config = dict(
    bias='none',
    batch_tokens=[32768, 65536, 131072, 262144],
    max_seq_len=1024,
    max_steps=10048,
)
MLP neurons of a small language model. Each row is named by its layer, matrix (gate and up: input weights) and neuron, and shows model dimensions 400-527. Each number is 200 + 40 x the weight over its row's rms, rounded and kept within 0 to 999. A neuron's up and down rows have the sign that makes its largest values positive.
After each neuron's rows, "fires on" lists the tokens most often at its 100 highest values on Wikipedia text that the model never trained on.

L9.gate1851,217,245,163,222,208,201,243,253,88,193,185,162,172,136,197,174,231,161,225,244,221,201,238,239,176,175,195,190,235,188,218,248,194,230,236,234,222,196,264,202,243,255,183,244,130,210,190,212,244,144,240,214,202,278,175,206,247,226,217,284,215,182,277,193,252,269,196,227,270,218,225,215,236,263,133,219,230,136,244,186,237,235,145,171,197,240,253,164,143,154,171,193,191,146,207,186,228,246,187,259,212,154,218,171,229,255,239,237,179,182,179,204,242,208,105,299,156,206,228,251,145,230,194,197,203,199,158,225
L9.up1851,219,144,205,138,244,226,172,170,185,208,218,250,268,190,163,210,221,190,184,208,171,218,189,248,192,210,165,203,221,207,208,146,254,350,179,174,208,151,156,213,164,245,211,166,100,224,163,230,193,196,178,215,313,235,185,244,162,104,184,166,246,198,199,190,230,164,261,133,156,208,184,180,183,218,177,201,216,184,265,187,203,193,214,227,151,215,174,174,186,163,259,191,232,122,234,157,271,207,203,218,119,212,167,215,190,247,262,215,266,235,208,136,148,174,117,218,167,183,228,249,167,104,236,152,137,145,193,184
fires on: " to", " on", " in", " into", " of"

L9.gate1462,266,187,151,162,184,132,201,178,210,243,181,306,225,222,226,225,176,199,270,178,155,178,290,246,225,208,195,250,195,255,236,255,178,242,187,114,128,190,153,157,154,214,227,138,234,295,248,154,207,187,246,205,131,175,155,185,205,237,227,303,193,159,158,188,180,191,213,154,181,141,204,125,152,191,138,180,289,224,171,210,262,163,188,212,177,179,161,154,129,191,166,117,108,217,184,230,159,188,149,207,214,248,188,204,205,222,216,293,158,124,208,173,241,194,167,188,150,142,230,219,199,117,244,126,145,246,202,279
L9.up1462,140,227,194,260,158,189,166,196,212,253,285,193,310,186,259,237,165,207,248,170,164,176,211,154,168,91,179,168,233,210,174,136,194,220,161,190,207,163,203,264,199,219,162,270,305,227,178,164,220,138,127,246,228,198,258,162,215,162,226,269,198,172,223,232,145,196,233,209,209,210,218,122,246,302,175,174,230,194,165,197,189,247,220,208,210,213,230,201,138,250,235,199,164,247,204,190,135,197,240,161,243,214,198,177,85,234,224,144,207,186,164,157,155,173,202,283,244,187,269,206,210,225,232,185,228,225,121,211
fires on: " a", " as", " was", " for", " were", " on"

L9.gate940,187,262,172,159,199,218,190,196,126,228,196,226,193,175,232,142,208,258,161,192,204,242,273,129,236,180,185,242,160,236,205,257,251,236,246,184,236,192,241,280,146,222,170,222,191,170,161,224,237,172,242,294,198,228,189,196,254,280,196,230,191,213,221,250,156,290,241,235,210,213,156,258,202,216,176,210,207,150,160,241,230,195,212,225,73,209,180,229,217,145,240,233,231,179,206,224,176,158,112,199,157,303,195,214,231,219,192,216,152,193,235,267,206,188,275,150,274,173,219,162,143,229,126,254,165,201,208,159
L9.up940,180,197,204,155,174,157,131,205,224,142,179,217,223,201,242,143,184,123,185,247,211,180,211,180,119,197,194,184,199,192,255,195,252,224,225,168,205,205,207,196,253,168,135,162,244,232,153,209,215,192,167,180,164,204,182,198,154,195,157,183,217,225,162,261,148,176,189,228,233,248,159,189,219,131,159,266,193,132,243,235,215,205,173,168,232,164,165,291,278,217,220,189,193,192,242,284,209,177,277,227,168,249,183,178,205,129,241,249,208,204,149,218,166,198,213,240,183,298,46,231,160,111,138,237,163,144,213,153
fires on: " ", "–", ",", "-", "4"

L9.gate770,163,240,205,189,205,191,205,213,127,265,259,227,154,165,153,184,188,159,162,229,166,214,204,171,209,187,239,234,161,175,144,182,221,286,174,296,179,210,214,231,268,328,99,212,132,249,237,151,241,189,125,232,197,178,227,140,267,180,188,257,180,216,213,191,161,211,270,191,262,206,213,177,226,227,205,327,192,191,272,210,159,201,208,183,227,178,177,140,200,192,207,250,224,235,278,152,264,177,177,136,244,166,220,191,189,229,178,277,146,177,132,274,173,202,158,260,200,164,191,244,188,160,275,208,143,176,153,199
L9.up770,217,281,179,169,215,184,215,119,227,262,100,211,219,210,194,189,210,176,207,143,300,182,137,237,216,151,113,182,192,149,161,198,176,207,210,188,150,154,202,194,246,198,201,161,221,203,158,270,189,183,233,219,210,241,223,162,273,235,164,180,197,220,200,198,155,231,130,238,263,216,254,251,128,163,219,147,265,223,250,150,177,146,219,220,199,306,224,184,143,183,195,165,172,213,233,233,193,136,196,211,103,174,200,209,230,236,175,208,216,198,195,150,210,300,200,168,177,194,196,193,195,196,181,224,207,223,297,206
fires on: " of", " to", " the", "ib"

L9.gate662,219,164,179,195,176,177,230,254,202,229,254,165,176,193,211,174,252,215,239,207,94,224,239,287,192,165,203,197,173,222,200,130,217,160,151,154,177,188,256,167,245,258,161,206,212,255,209,218,227,294,177,162,201,236,200,191,218,172,255,262,213,204,271,171,275,240,209,122,218,230,272,189,246,208,157,200,170,162,251,238,195,205,175,99,192,265,137,151,219,236,154,210,174,147,190,166,247,203,268,199,199,197,223,263,173,162,83,216,268,187,119,263,234,178,172,240,225,262,193,226,137,202,264,242,214,209,275,235
L9.up662,206,133,191,280,160,177,123,189,228,239,306,171,162,185,173,158,201,210,202,201,178,247,242,239,225,285,185,218,229,165,230,238,157,204,171,207,168,178,157,205,242,221,269,162,161,157,236,217,214,257,216,214,230,196,184,184,117,253,246,260,178,171,178,198,116,181,193,272,262,170,185,186,121,228,178,251,221,201,208,205,263,124,289,157,218,191,171,256,172,203,255,212,204,203,166,189,184,184,200,270,243,168,175,213,216,194,274,200,186,188,218,218,212,222,225,228,113,252,174,190,191,222,77,218,131,253,202,209
fires on: " ", ";", ":", " ("

L9.gate1710,233,204,179,205,144,166,190,232,189,266,216,143,194,241,158,224,179,214,261,234,219,252,252,204,186,206,197,267,249,248,218,247,155,236,210,156,184,119,188,247,229,196,240,246,177,126,206,155,245,359,152,224,225,216,219,186,279,235,189,286,214,209,195,173,206,306,133,101,211,223,153,222,179,166,150,150,174,174,171,185,113,198,181,275,209,276,138,98,132,215,132,211,183,123,238,220,183,209,283,231,271,201,197,187,192,259,163,233,210,262,157,195,257,162,194,218,230,183,151,227,169,184,219,212,200,230,218,238
L9.up1710,186,117,232,220,209,221,191,111,207,181,171,234,165,104,233,177,217,169,227,174,272,230,208,198,179,241,240,206,187,213,129,202,194,229,217,263,154,195,216,147,230,212,224,188,111,168,217,255,248,186,138,221,238,161,206,189,186,200,233,253,239,233,185,181,230,198,181,200,158,265,194,104,189,274,201,194,248,157,161,198,158,274,256,150,227,191,249,217,169,230,235,152,180,140,182,212,190,205,250,191,185,112,162,175,228,135,202,151,222,249,283,225,195,204,159,259,224,186,165,228,186,147,227,234,191,237,183,243
fires on: " ", " part"

L9.gate640,231,199,144,218,205,193,161,259,182,261,213,206,189,194,212,243,202,291,220,153,219,268,169,238,212,191,224,161,183,245,263,183,235,205,148,246,227,215,173,287,152,178,275,262,249,273,119,154,167,205,197,240,174,201,167,237,228,236,164,202,208,173,229,199,214,191,271,174,212,169,176,294,223,139,234,166,235,213,183,166,230,271,238,175,237,197,231,112,260,155,241,206,205,182,186,131,144,138,259,221,233,196,199,231,225,220,177,227,178,264,231,81,254,127,90,215,187,195,241,255,177,202,234,200,216,94,157,97
L9.up640,152,153,175,247,150,178,227,191,200,221,184,172,224,222,279,288,193,212,195,250,228,177,218,211,261,180,107,162,216,171,141,194,166,197,105,187,191,229,225,228,185,231,223,252,244,223,205,153,264,155,189,190,207,192,199,192,180,222,205,204,183,132,155,141,264,237,152,152,182,148,199,196,227,147,180,253,151,175,222,130,178,123,208,183,172,167,188,135,207,205,206,207,170,271,214,98,212,160,202,200,191,226,139,232,214,236,236,251,168,176,194,214,189,221,253,192,119,271,188,152,109,133,197,205,257,245,172,243
fires on: " in", " of", " led", " joined", " with"

L9.gate1468,250,276,160,164,235,199,250,167,207,208,219,289,264,221,162,121,184,202,156,273,206,264,210,244,237,141,188,168,265,221,248,209,210,197,253,160,106,158,206,133,105,227,208,159,164,202,149,179,186,256,124,274,117,194,212,247,187,170,185,242,257,212,242,153,210,252,201,174,251,170,132,250,165,194,174,193,190,211,182,200,193,266,220,233,141,252,221,158,197,225,184,168,176,117,300,176,188,243,230,177,146,176,113,195,177,231,241,240,197,192,189,228,194,173,195,207,183,221,227,207,170,185,211,198,242,212,246,206
L9.up1468,252,222,161,244,229,166,186,218,186,201,231,208,235,196,208,197,261,154,161,307,228,207,218,229,165,169,204,193,202,165,212,240,203,267,243,150,113,201,186,239,194,215,196,113,195,209,212,165,243,167,250,177,218,163,180,181,253,149,222,141,206,249,241,179,173,221,305,232,183,254,229,187,203,188,258,195,202,249,151,194,229,251,203,180,258,215,156,190,245,187,205,168,246,158,181,146,262,310,203,167,235,230,237,203,186,224,259,230,233,268,232,201,128,200,218,251,160,197,187,177,237,182,289,175,252,139,184,198
fires on: " in", " to", " a", " ", "===", " under"

L9.gate271,212,279,212,290,120,227,202,208,161,201,181,164,174,118,253,231,111,228,201,164,224,186,180,229,207,192,158,165,132,201,158,187,210,191,173,204,242,262,319,241,245,200,141,206,155,193,212,230,200,246,123,185,225,243,210,146,224,153,179,278,252,186,174,155,264,169,176,228,192,206,169,154,233,181,261,216,198,177,210,188,241,195,135,180,229,187,222,233,253,112,199,189,198,202,222,166,137,133,211,202,213,252,226,218,233,215,235,202,216,234,153,205,198,189,111,271,250,183,181,228,155,176,164,186,152,196,198,221
L9.up271,211,276,208,196,109,284,225,163,191,194,261,203,218,266,145,188,244,206,236,218,125,118,238,213,104,145,128,174,205,146,201,177,183,165,166,205,164,189,244,253,228,120,244,223,276,304,125,220,178,178,235,252,241,245,210,191,180,243,170,221,243,207,211,190,208,237,219,236,215,164,203,163,195,223,215,222,173,180,144,203,216,194,253,182,139,128,224,164,225,122,213,150,207,148,237,130,222,139,230,215,165,187,149,204,182,171,157,246,209,215,252,212,195,187,183,219,211,132,226,271,209,224,247,137,202,223,219,170
fires on: " of", " in", " more", " for"

L9.gate2042,178,257,220,164,214,213,179,204,200,234,158,181,257,174,162,273,171,266,146,186,211,214,224,173,206,234,203,152,186,230,193,174,155,150,211,128,201,224,235,234,214,218,220,286,113,180,136,186,183,275,158,167,205,276,247,153,224,191,237,196,261,235,284,190,191,215,183,128,206,183,145,191,199,179,227,161,221,205,260,227,205,117,276,171,238,167,209,126,238,232,175,232,233,181,210,224,179,222,172,255,279,198,142,169,178,194,233,215,119,242,198,191,212,95,76,238,235,159,208,133,186,181,206,202,180,236,183,266
L9.up2042,225,296,189,152,159,223,194,235,211,232,116,224,221,164,140,202,183,204,192,248,197,206,161,171,216,221,168,194,172,188,162,206,248,225,280,247,204,204,239,196,234,236,238,222,190,200,173,242,126,194,206,184,158,197,223,182,199,156,204,169,305,166,207,232,144,217,203,200,228,224,151,158,208,190,160,204,307,163,147,284,194,208,206,209,137,156,186,184,144,244,149,179,189,195,245,267,169,217,152,226,193,218,193,163,222,196,231,258,174,202,242,170,133,160,161,236,165,224,225,268,185,177,228,264,179,205,144,232
fires on: ".", " of", " ", " der", " ("

L9.gate79,148,216,143,259,235,195,115,240,185,191,279,157,242,226,254,190,215,181,230,171,220,169,180,214,175,178,201,276,279,103,241,159,122,207,170,126,245,155,156,158,260,180,199,127,247,152,205,152,162,231,235,248,252,260,154,142,168,138,202,193,266,273,305,160,224,224,177,210,189,235,180,258,198,119,219,212,226,161,296,277,249,193,256,155,261,182,257,158,214,148,240,204,195,327,285,218,148,200,216,207,147,180,179,230,185,226,237,198,150,197,173,160,112,202,255,272,172,232,165,342,203,208,218,238,214,210,245,173
L9.up79,135,188,150,205,98,190,124,155,193,128,186,207,218,263,253,203,228,246,169,195,252,176,107,119,154,197,184,152,178,200,178,210,214,250,153,222,180,228,205,214,203,119,289,186,189,221,174,169,188,149,237,184,243,159,154,233,267,228,159,221,222,196,205,232,269,185,238,254,225,208,173,292,225,175,221,180,192,191,209,152,267,197,250,174,216,171,264,137,187,191,257,183,152,88,247,200,263,157,195,242,166,177,163,228,167,193,258,243,221,240,184,164,171,239,168,191,171,181,265,193,177,124,202,167,229,224,120,211
fires on: " |", " to", ";", " =\n\n", " −"

L9.gate1243,258,215,151,161,206,192,237,145,143,209,250,133,227,191,232,211,170,201,180,189,195,250,136,175,214,173,157,161,249,167,148,247,202,224,233,197,257,216,182,217,230,203,182,192,162,267,220,180,180,198,177,174,137,197,208,194,245,240,263,195,164,161,290,133,252,221,261,221,206,216,267,212,191,190,192,258,177,199,251,213,224,205,216,182,159,243,206,146,150,184,292,227,200,131,263,179,290,203,213,254,139,217,239,231,206,224,171,197,234,247,208,228,256,199,126,230,229,221,215,221,243,199,216,180,176,206,134,179
L9.up1243,165,166,248,133,259,126,155,266,233,167,149,229,172,302,139,268,123,256,192,274,193,214,149,183,173,211,167,208,211,108,188,159,159,218,196,212,161,94,160,267,213,222,261,179,250,218,194,194,191,234,164,247,245,181,174,198,211,234,175,158,146,244,230,160,261,153,219,217,197,248,228,220,198,191,173,178,206,160,203,233,167,111,239,254,214,160,199,207,172,218,91,194,210,256,222,242,169,200,116,203,233,201,178,208,240,279,229,236,154,208,180,207,181,238,231,254,123,212,242,209,149,207,207,158,196,234,210,203
fires on: " on", " at", " in"

L9.gate1507,126,234,162,185,123,137,130,164,177,183,173,266,258,228,197,264,202,218,216,198,266,248,216,164,182,296,201,243,316,163,236,196,225,205,135,217,180,204,278,250,216,169,258,179,235,209,214,59,228,225,137,238,163,213,165,152,241,218,159,270,255,185,222,177,256,163,258,250,181,214,209,199,192,188,238,230,193,210,201,228,230,200,152,242,242,225,172,147,195,172,241,208,262,226,223,176,220,144,229,151,222,147,197,240,174,183,132,264,210,192,156,168,299,244,143,193,199,194,210,322,197,154,163,196,163,173,172,119
L9.up1507,117,318,156,208,112,261,219,197,206,148,143,175,187,188,233,239,151,119,173,234,217,179,162,151,202,219,254,153,193,193,205,171,177,172,219,169,141,219,255,269,193,167,287,184,108,206,254,207,191,231,149,224,254,282,221,189,157,217,247,221,229,148,160,235,173,189,172,241,209,170,171,166,250,241,176,183,130,157,192,228,145,175,229,161,170,188,197,121,219,132,160,206,241,186,192,175,176,174,134,207,174,180,127,218,188,169,129,210,174,214,224,149,198,272,182,178,226,174,180,247,206,147,193,191,170,214,228,197
fires on: " of", " in", " for", " ", " on"

L9.gate1411,174,250,222,229,258,223,218,193,217,239,210,296,205,221,193,195,242,213,148,132,213,223,225,178,188,219,215,217,173,222,121,200,221,198,180,157,195,197,175,247,232,228,191,211,186,134,202,186,246,199,194,138,122,229,205,206,206,187,194,300,249,242,215,222,188,208,171,149,225,288,164,249,204,232,278,273,251,254,215,203,178,213,197,202,180,215,198,189,149,219,173,154,180,134,153,191,183,190,192,211,168,188,108,268,169,205,255,194,169,213,236,251,159,255,165,126,160,165,154,161,156,126,198,181,140,156,193,267
L9.up1411,157,222,237,209,231,294,158,231,56,222,206,220,199,193,245,155,193,130,201,187,173,190,139,200,226,225,207,253,255,231,172,169,202,196,230,189,219,189,175,188,219,156,161,175,194,170,158,216,195,227,223,260,274,218,157,174,185,267,161,232,176,156,216,185,175,194,200,209,180,194,243,291,157,211,149,235,204,230,188,235,236,188,300,213,228,208,194,211,222,233,155,280,278,272,242,159,154,236,127,229,213,164,254,216,236,211,221,194,227,226,219,211,203,266,255,196,188,202,184,155,174,163,206,178,197,207,234,152
fires on: " of", " to", " in", " from", " on", "."

L9.gate1281,193,277,260,187,173,193,225,232,171,228,203,204,306,154,201,229,164,221,192,126,214,222,242,211,203,203,189,171,231,249,193,210,178,145,217,206,215,163,198,195,267,238,112,252,208,173,213,218,196,206,185,219,192,261,149,209,233,194,160,204,211,210,217,126,187,167,198,274,245,264,113,207,182,245,243,216,138,195,271,182,206,175,254,183,297,150,210,168,171,183,236,139,157,196,186,223,259,165,209,196,283,140,194,229,251,204,234,253,178,211,90,216,221,191,197,210,236,146,212,232,163,254,186,226,199,156,244,179
L9.up1281,158,255,286,208,169,195,225,234,231,260,161,180,182,158,248,158,209,181,240,193,238,182,192,222,188,217,199,228,158,209,225,226,189,179,124,183,221,226,138,236,246,113,147,208,180,249,227,215,252,296,261,222,198,176,233,146,144,182,186,265,236,188,226,257,112,219,179,200,235,254,192,229,160,283,163,158,194,176,192,225,236,138,220,268,187,168,126,182,144,198,216,245,234,154,193,157,243,234,240,163,208,207,208,207,200,164,199,191,251,107,166,203,272,192,194,197,200,248,246,128,227,146,149,160,221,158,201,223
fires on: " have", " had", " has", " of"

L9.gate1903,191,178,212,207,138,194,281,202,195,191,227,159,237,161,231,208,188,273,247,251,186,157,237,213,277,185,212,275,147,232,218,257,215,181,179,205,192,174,250,208,284,212,171,286,272,223,239,193,187,222,160,211,186,162,284,208,148,197,240,180,116,191,230,203,160,159,192,229,163,148,275,160,227,208,231,251,231,204,153,172,190,203,171,158,183,203,162,134,199,219,175,220,270,171,231,230,175,175,238,237,165,199,214,215,167,190,175,160,167,206,129,230,148,243,223,252,230,242,188,237,195,285,154,199,160,225,231,195
L9.up1903,161,174,132,193,210,197,102,193,293,202,165,231,248,222,212,238,116,189,252,255,212,212,227,277,196,228,162,187,179,241,201,177,181,233,252,143,213,200,327,226,206,296,184,217,263,286,130,101,177,208,177,178,207,217,254,162,156,236,228,140,231,258,241,238,266,157,243,133,133,307,222,142,248,199,145,203,197,107,258,150,150,164,214,215,217,210,109,226,271,190,197,141,205,152,184,191,223,204,212,174,130,202,178,177,87,169,227,207,144,175,213,174,182,175,271,200,115,225,205,231,175,133,189,189,227,155,215,183
fires on: " ", ",", " by", "0"

L9.gate67,170,254,240,178,207,201,153,182,229,182,266,261,158,171,182,220,108,152,178,213,136,180,208,189,232,231,249,202,216,204,150,261,207,231,177,222,174,284,193,186,203,216,223,229,168,183,196,167,235,219,146,210,147,241,244,189,214,162,206,163,164,196,228,233,197,172,234,169,178,245,226,106,226,193,224,221,191,166,216,190,243,205,180,135,199,170,168,141,266,143,259,153,201,166,193,153,183,135,176,156,190,150,180,200,268,149,173,210,279,141,226,239,200,200,243,144,107,237,222,233,146,227,217,140,189,153,235,218
L9.up67,184,180,125,212,159,166,117,209,204,272,252,204,227,226,184,174,108,195,216,186,216,213,99,181,228,215,210,195,247,180,192,204,178,271,272,143,211,150,259,236,191,185,205,220,127,195,164,249,239,197,216,241,208,223,135,225,189,114,182,220,189,237,218,244,223,258,156,184,226,113,162,120,165,240,123,232,152,129,212,152,128,200,176,198,148,240,177,285,241,150,168,187,216,218,225,200,190,116,212,259,229,239,186,221,225,228,177,184,168,199,137,138,269,220,282,185,155,173,177,154,232,222,192,216,172,219,252,213
fires on: " of", " to", " with", " by"

L5.gate108,152,170,129,193,155,240,203,166,202,160,152,210,248,171,208,210,188,187,242,178,204,209,238,177,224,181,268,200,297,219,209,163,154,224,209,204,201,183,216,194,166,206,221,160,170,282,200,218,219,159,203,263,193,253,190,185,174,253,165,191,214,251,255,270,104,280,198,182,189,223,120,249,162,242,172,216,162,149,237,226,153,156,193,197,256,225,197,237,199,183,220,175,164,201,182,165,204,226,179,244,273,216,243,184,122,166,178,133,258,218,226,206,149,194,200,185,223,173,221,192,109,228,159,125,189,197,171,209
L5.up108,143,190,137,176,196,185,171,218,183,123,154,243,157,216,253,201,163,251,209,251,262,125,202,206,237,213,136,285,200,222,226,184,230,179,177,199,227,172,179,217,242,183,203,181,217,183,161,209,209,187,252,237,193,207,197,115,218,238,125,220,256,232,176,263,191,205,231,146,234,156,158,235,147,206,148,208,263,188,150,130,253,199,236,196,200,201,230,210,215,155,249,191,194,206,222,184,139,210,169,216,148,214,182,197,253,181,227,219,242,152,219,183,127,197,205,179,193,183,227,287,187,143,171,189,186,198,191,208
fires on: " United", " human", " Supreme", " Civil", " civil"

L9.gate1246,243,232,191,115,203,138,160,276,254,196,163,214,232,219,154,162,197,250,236,198,211,234,250,264,239,271,145,248,243,201,174,227,241,206,193,153,171,199,203,179,216,227,207,241,228,278,225,263,235,166,150,149,213,229,189,193,173,197,219,189,174,167,230,217,212,227,178,244,123,195,130,198,292,179,141,153,252,175,170,177,209,268,172,182,291,213,245,264,202,223,188,148,220,178,194,214,196,149,205,198,277,149,196,240,115,175,181,174,178,175,220,222,249,243,172,195,172,191,210,207,188,234,190,166,154,204,187,217
L9.up1246,185,183,249,235,207,316,186,229,204,177,164,218,189,134,203,196,144,186,173,113,173,216,180,181,218,211,176,215,161,263,212,181,186,266,173,214,241,182,207,204,219,200,265,223,269,181,230,297,184,76,199,252,269,212,129,200,209,213,224,183,130,161,220,172,184,242,235,205,241,191,169,161,174,250,202,202,220,290,223,174,220,174,224,221,239,143,273,263,169,223,256,235,166,226,166,246,126,130,171,254,159,210,180,228,220,253,212,143,243,182,252,115,190,202,144,228,204,160,172,181,267,259,194,196,165,134,216,203
fires on: ",", " was", " as", " is", " being"

L9.gate1471,195,181,173,136,204,139,222,192,181,261,232,259,183,198,179,244,126,259,193,225,256,192,250,143,268,219,220,206,173,163,205,211,189,181,207,196,174,256,208,169,167,216,190,264,147,153,221,196,289,191,79,267,127,182,229,141,142,213,148,222,210,175,247,167,226,268,254,183,242,224,224,217,232,240,200,226,148,144,202,260,221,128,187,212,191,268,172,228,170,196,193,272,163,205,203,275,197,159,172,220,236,244,165,251,187,176,208,144,204,219,223,256,219,226,166,165,183,153,219,224,165,154,187,209,160,234,231,267
L9.up1471,226,193,231,212,163,218,213,173,242,162,274,168,171,55,217,217,214,243,150,183,197,156,158,175,210,198,183,234,202,212,173,127,104,212,220,245,140,184,161,186,245,225,224,186,142,227,194,192,207,238,252,208,238,266,154,224,174,165,131,192,270,182,201,137,166,254,234,150,238,228,224,277,191,273,219,211,207,224,251,222,190,222,238,252,235,239,102,173,187,177,213,232,151,200,245,211,176,200,126,180,217,201,206,218,209,219,233,220,213,215,196,269,191,230,190,179,198,164,223,131,181,215,228,242,154,176,218,190
fires on: " is", " to", " a", " of", " an"

L9.gate1069,198,248,182,153,170,184,200,223,211,243,225,178,123,227,220,148,215,268,156,204,231,238,161,245,266,178,172,219,142,186,190,194,248,217,153,200,180,303,263,160,252,150,181,163,224,204,215,152,176,212,150,184,189,170,184,143,174,176,178,178,173,217,234,196,220,170,187,220,175,203,166,190,254,187,232,223,234,215,125,209,131,180,204,193,214,255,210,154,226,222,197,188,186,252,220,148,271,240,165,125,256,207,163,294,223,247,245,181,199,218,177,207,170,201,156,207,174,189,140,149,189,202,231,206,182,232,143,256
L9.up1069,160,149,167,185,271,181,200,160,198,182,212,266,267,220,147,188,254,202,184,160,247,182,199,192,188,179,235,220,202,218,134,246,241,196,164,241,193,222,206,215,159,179,173,180,247,145,163,233,198,192,275,180,215,210,201,145,201,237,182,219,145,287,198,235,179,207,151,226,266,175,244,179,235,219,279,188,249,148,218,135,197,168,211,212,195,254,181,225,223,141,221,267,173,151,226,202,206,155,209,188,192,257,181,218,192,196,199,215,203,258,261,165,124,238,201,113,254,285,262,158,182,217,179,276,166,166,212,153
fires on: " of", " to", " by", " from", " in"

L5.gate1770,217,293,188,201,148,132,222,206,213,242,134,212,219,220,189,229,217,178,213,138,290,204,245,270,187,237,232,245,186,194,146,231,245,183,202,155,202,168,249,192,233,185,215,204,142,244,229,201,245,232,158,223,159,133,192,76,209,239,227,191,176,167,183,163,252,307,166,202,231,207,141,232,194,179,211,239,140,200,207,184,278,198,216,210,219,209,165,101,178,164,259,165,213,180,216,181,228,182,218,261,181,158,150,222,251,185,220,206,169,156,249,218,194,165,139,202,196,182,185,261,148,169,200,300,162,242,241,232
L5.up1770,188,172,204,225,167,204,170,203,186,143,200,216,234,229,176,142,197,164,166,165,246,236,181,148,178,287,129,182,263,195,198,99,184,159,242,157,177,192,210,201,158,196,171,185,234,133,258,181,133,210,156,140,184,193,225,244,171,174,193,198,264,81,156,216,194,206,106,157,237,149,168,206,183,142,238,252,172,170,177,207,145,139,191,251,202,241,243,143,133,213,262,161,161,147,150,200,191,221,191,194,180,183,149,193,149,178,229,227,184,235,209,213,209,139,222,241,187,208,182,142,227,260,203,202,253,172,141,214
fires on: " named", " called", " football", " described", " referred"

L9.gate1180,183,151,191,254,164,114,204,275,206,224,174,155,215,184,166,168,232,248,158,219,165,238,170,236,221,194,131,242,217,140,302,196,181,218,178,247,185,202,199,228,250,270,269,138,202,183,145,206,150,208,246,189,214,211,201,200,133,192,222,227,197,164,201,205,196,181,216,236,242,152,147,198,245,153,210,204,207,254,266,205,158,195,192,189,227,183,169,188,186,134,227,222,235,233,239,251,146,196,281,173,217,176,207,241,130,135,163,268,166,241,281,235,192,169,258,164,148,232,214,169,248,237,185,236,183,251,249,246
L9.up1180,154,204,186,164,135,171,255,182,236,197,167,192,171,253,183,118,222,131,204,218,286,108,216,156,213,122,235,198,177,239,195,223,180,193,206,220,169,172,212,222,230,169,153,235,199,205,191,190,156,152,211,246,127,133,206,281,225,216,154,175,233,199,238,322,271,227,231,185,180,214,201,248,137,206,171,154,215,137,229,209,125,292,223,237,191,162,197,167,118,270,261,232,246,187,272,261,179,248,235,255,184,143,156,190,228,207,231,164,208,274,183,206,270,195,154,226,268,227,205,217,200,203,193,205,235,227,162,213
fires on: " ", ";", " |", " N", " Release"

L9.gate1176,184,219,208,251,174,256,167,178,202,224,165,157,213,241,157,238,220,169,194,205,201,173,187,242,279,189,200,161,227,162,162,207,202,207,206,187,252,138,183,217,155,220,253,168,196,227,223,160,291,253,180,224,158,193,132,142,214,209,237,263,173,181,202,195,279,208,203,176,142,248,163,233,173,201,204,258,143,184,140,182,114,210,212,134,187,149,212,242,193,182,236,204,166,243,185,140,220,254,223,160,213,196,215,256,199,123,205,181,181,196,192,221,237,187,200,163,131,212,332,256,146,150,180,175,179,191,183,208
L9.up1176,254,180,197,285,208,233,211,151,214,207,273,252,208,216,223,248,236,102,180,176,260,183,149,228,134,182,244,147,223,191,255,154,172,168,144,135,254,187,237,221,193,171,233,208,181,99,202,166,270,208,158,195,236,241,234,185,240,211,186,234,160,226,218,179,216,241,147,192,125,199,134,202,217,247,219,128,233,156,172,189,178,163,239,207,109,165,184,123,254,207,148,218,216,225,209,257,215,131,182,248,169,138,185,230,152,237,188,270,152,276,195,164,258,151,179,152,205,201,237,192,279,237,213,175,175,202,267,203
fires on: " in", " for"

L9.gate2058,249,218,240,182,194,148,200,243,92,209,109,182,246,184,197,215,202,206,205,97,131,301,196,192,144,223,146,198,193,251,227,249,221,293,204,166,235,183,206,207,273,200,144,204,145,179,245,135,197,236,186,209,225,274,238,240,249,179,83,212,230,252,202,160,175,235,188,270,169,111,199,287,226,242,143,199,198,216,174,190,254,224,158,152,197,293,228,178,154,189,215,146,196,174,209,210,148,153,190,201,308,202,190,206,256,174,153,256,230,217,145,171,190,149,203,183,228,203,249,199,214,181,232,145,204,240,209,257
L9.up2058,162,231,235,192,239,171,191,180,165,265,142,266,233,205,209,207,240,169,210,239,241,233,228,261,232,242,254,111,275,212,187,160,235,206,200,202,208,186,139,189,241,167,86,205,273,86,196,163,253,169,198,140,231,182,247,190,246,155,209,199,275,243,237,222,251,224,228,191,138,250,177,186,216,198,201,208,173,210,128,262,199,226,243,195,247,210,193,257,191,181,207,122,159,204,249,238,258,182,167,144,217,152,151,183,257,241,153,166,230,199,221,172,104,216,175,210,197,153,156,190,212,205,214,190,248,230,149,268
fires on: " ", " that", "."